Weights of a small transformer language model.
Size: 15 layers, width 320, MLP 1280 tanh GELU, 23.7M parameters.
Architecture: RMSNorm before each block, rotary positions, attention and MLP in parallel.
Training: a variant of Adam for these matrices, 590M tokens.
MLP neurons of a small language model. Each row is named by its layer, matrix (down: output weights) and neuron, and shows model dimensions 160-223. Each number is 128 + 32 x the weight over its row's rms, rounded and kept within 0 to 255.
Before each neuron's rows, "fires before" lists the tokens most often just after its 100 highest values on Wikipedia text that the model never trained on.

fires before: "7", "1", "6", "2", "4", "5"
L11.down157 [141 109 134 100 127 122 136 138 194  91 117  49 146 179 167  96  91 147 230 102  78 178 136 162 151  98 141 135 148  95 110 101 183 193 107 146  88 115 101 181 102 164 115 158 109 137 154  52 115 117 153 152 148 137 122  84 168 131 106 178 162 165 117 128]

fires before: "\n"
L6.down808 [142 104 110 147 121 137 121 162   0 126 124 179 145 118 131 132 124 157   8 149 111 142 104 138 117 131 118 108 133 130 139 115 122 138 143 117  98 120 117 101 145 104 128 156 126 154 136 123 135 145 142 114 104 125 129 136 111 141 125 129 143 149 126 128]

fires before: "\n"
L9.down1207 [138 149 147 135 110 139 107 108   0 109 110 206 131 138 154 118 111 130   3 134 129 149 131 139 133 134 123 134 135 103 111 128 122 154 135 150 103 113 113 116 140 116 119 129 111 151 117 135 125 133 139 140 112 115 110 135  94 135 107 156 146 135 124 132]

fires before: " |", "%", "7", "2", ")"
L8.down492 [ 69 129 129 196 158  99 117 156 184 125 132 190 101 124  98 230 152 141  33 144 121 167 129 159 105 129 116 121 119 123 110 140 120 137 156 146 155 161 146 134 144 127  84  86  99  74 103 110 108  77 199 106 169 145 114 141 164 172 187  94 139 160 113 141]

fires before: "0", " of", ".", "pha", " |"
L12.down103 [120 111  41 116 109  97 144  87  24 108 145  96 110  95 164 196  81 102 148 131  84  97 177  94 134 131 144 117 106 116 143 110 128 166 104  71  81 166  80 143 118 105 141 145 157 103 211 117  77 128 136 132 103  94 109 159 122 199  96 124  98 102 120  70]

fires before: "\n"
L12.down574 [115  79 167 130 166 130 113  94 255 137 147  66 126  73 108 136 108 151 162 138 194 112 159  97  99 176 182 126 147 118 142 128 123 103  88 122 148 113 163 112 145 139 126 169 106 102 128 121 149  93 166 114 109 144 130 140  86 147 169 173 115 100 160 147]

fires before: " |", ";"
L6.down97 [121 122 137 143  68  68 114  81 132 124  98 178 115  95  71 172 102 150 112 138  71  94 169  89 128 150  53 141 117 145 118 115 101 162 177 132 105 163 103 155 125  93 115 131  94 120 102 106 128 141  97 149 135  59 136 156 188 144 119 127 130  94 108 140]

fires before: "\n", " to", "s"
L9.down911 [116 127 156 123 115  88 127 126   0 112  88 197 102 151  96 115 183 153  32 150 121 153 123 136 161  59 140 107 108 182 140 150 140 112 152 133 141  87  75 114 149  93 132 166 137 161 125 118 183 117 130 107 130  91 162 123 118 101 152 168  51 127 121 138]

fires before: " |", ";", " ", "0"
L9.down877 [145 103 152  92 113  72 128  70 107  83  71 164 134 154 149 170  71 124 136  54 124 101 154 120 156 176  79 137 120 102 109  96 153  59 126 172 119 168 103 151 122 116 159  80 107 148 147 148 141 164 114 116 159 124 146  81 179 186 185  36 112 160 106  81]

fires before: "1", "8", "0", "2"
L12.down194 [ 99  99 149  92 166 100 102 181 200 120 137  81  90 149 181  62  58 162 186 142 117 148 122 129 165 168 164 113 188  86 148 156 190 150  70 140 137 180 131 146 126 156 113 173 110 175  93 139  91 105 138  97 109 143  89  61 123 174  85 197 130 167  80 138]

fires before: " |", "na"
L6.down760 [118 149  96 128 144  96 142 137  99  89 122 138 116 135 108 189 108 170  94 137 106 125 136 123 131 145 127  63  97  83 124 147 190 170 133 157 127 151 136  89 156 124 167  81 124 105 129  88 120  59  96  86 159  88 152 113 155 184 128 108  90 117  98 136]

fires before: "\n"
L12.down1060 [116 105 109 126 113 152 138 114 255 107 141  31 151 145 155  96 133 111 212 150 153 125 123 114 123 109 123 118 149 140 150 142 157 129 126 138  95 103 144 133 121 122  99 131 136  93 138 122 138 102 161 128 124 135 130 124 135  95 109 143 124 151 148 152]

fires before: "\n"
L11.down932 [117 125 103 140 116 141 135 159 255 118 139  38 121 110 129 133  99 134 254 129 141 154 129 120 144 130 126 121 160 135 145 141 112 131 115 121 133 123 126 137 129 154 120 127  97 111 104 135 138 132 109 102 129 128 122 104 145 114 134 160 136 128 122 153]

fires before: "0", "1", "2", "3"
L12.down618 [112 135 119 101 125  63 118 123 156 102 121 119 128 169 203 123  96 140  84 191 120 148  89 120  94 135  69 143 138  93 105 113 178 140 114  75 125 155  97  94 127 182 131 158 126 176  96 183 112 100 119 138 104 158  96 125 152 152 110  88 155 172  56 138]

fires before: "1", "2", "9", "0", "8"
L12.down213 [144 113  90  85 110 123 129 166 216 106 142  47  90 122 181  58  70 112 207 137  92 117 106 135 156 137 147 128 189  74 122 135 141 146  96 128 111 109 138 185 124 128 107 126 117 143  54 131  72  96 149 154 126 161  90 106 118 145 153 179 133 198  75 189]

fires before: ")", ".", "),", ";", " |"
L11.down1095 [107 108 138 145 174 137 185 149   0  85 142 180 141 125 144 147 154 145  51 117 139 117 101 157 156 147 144 137 127 120 146 136 139 164 121 138  75 174  98 105 136  86 104 131 155 138 157 124 116 111 111 132 159  94 181 110  78  89 146 109 125 111 128 111]

fires before: "\n"
L9.down891 [118  93 159 141 170 130 135 154   0  66 147 215 163 129 110 135 113 124  65 137 140 137 137 126 158 109 134 101 119 193  93 175 150 112 113 116 142 151 136 114 118 135 134 120 123 160  88 124 113 133 107 131 115 142 117  94  67 153 153 184 116 102 118 105]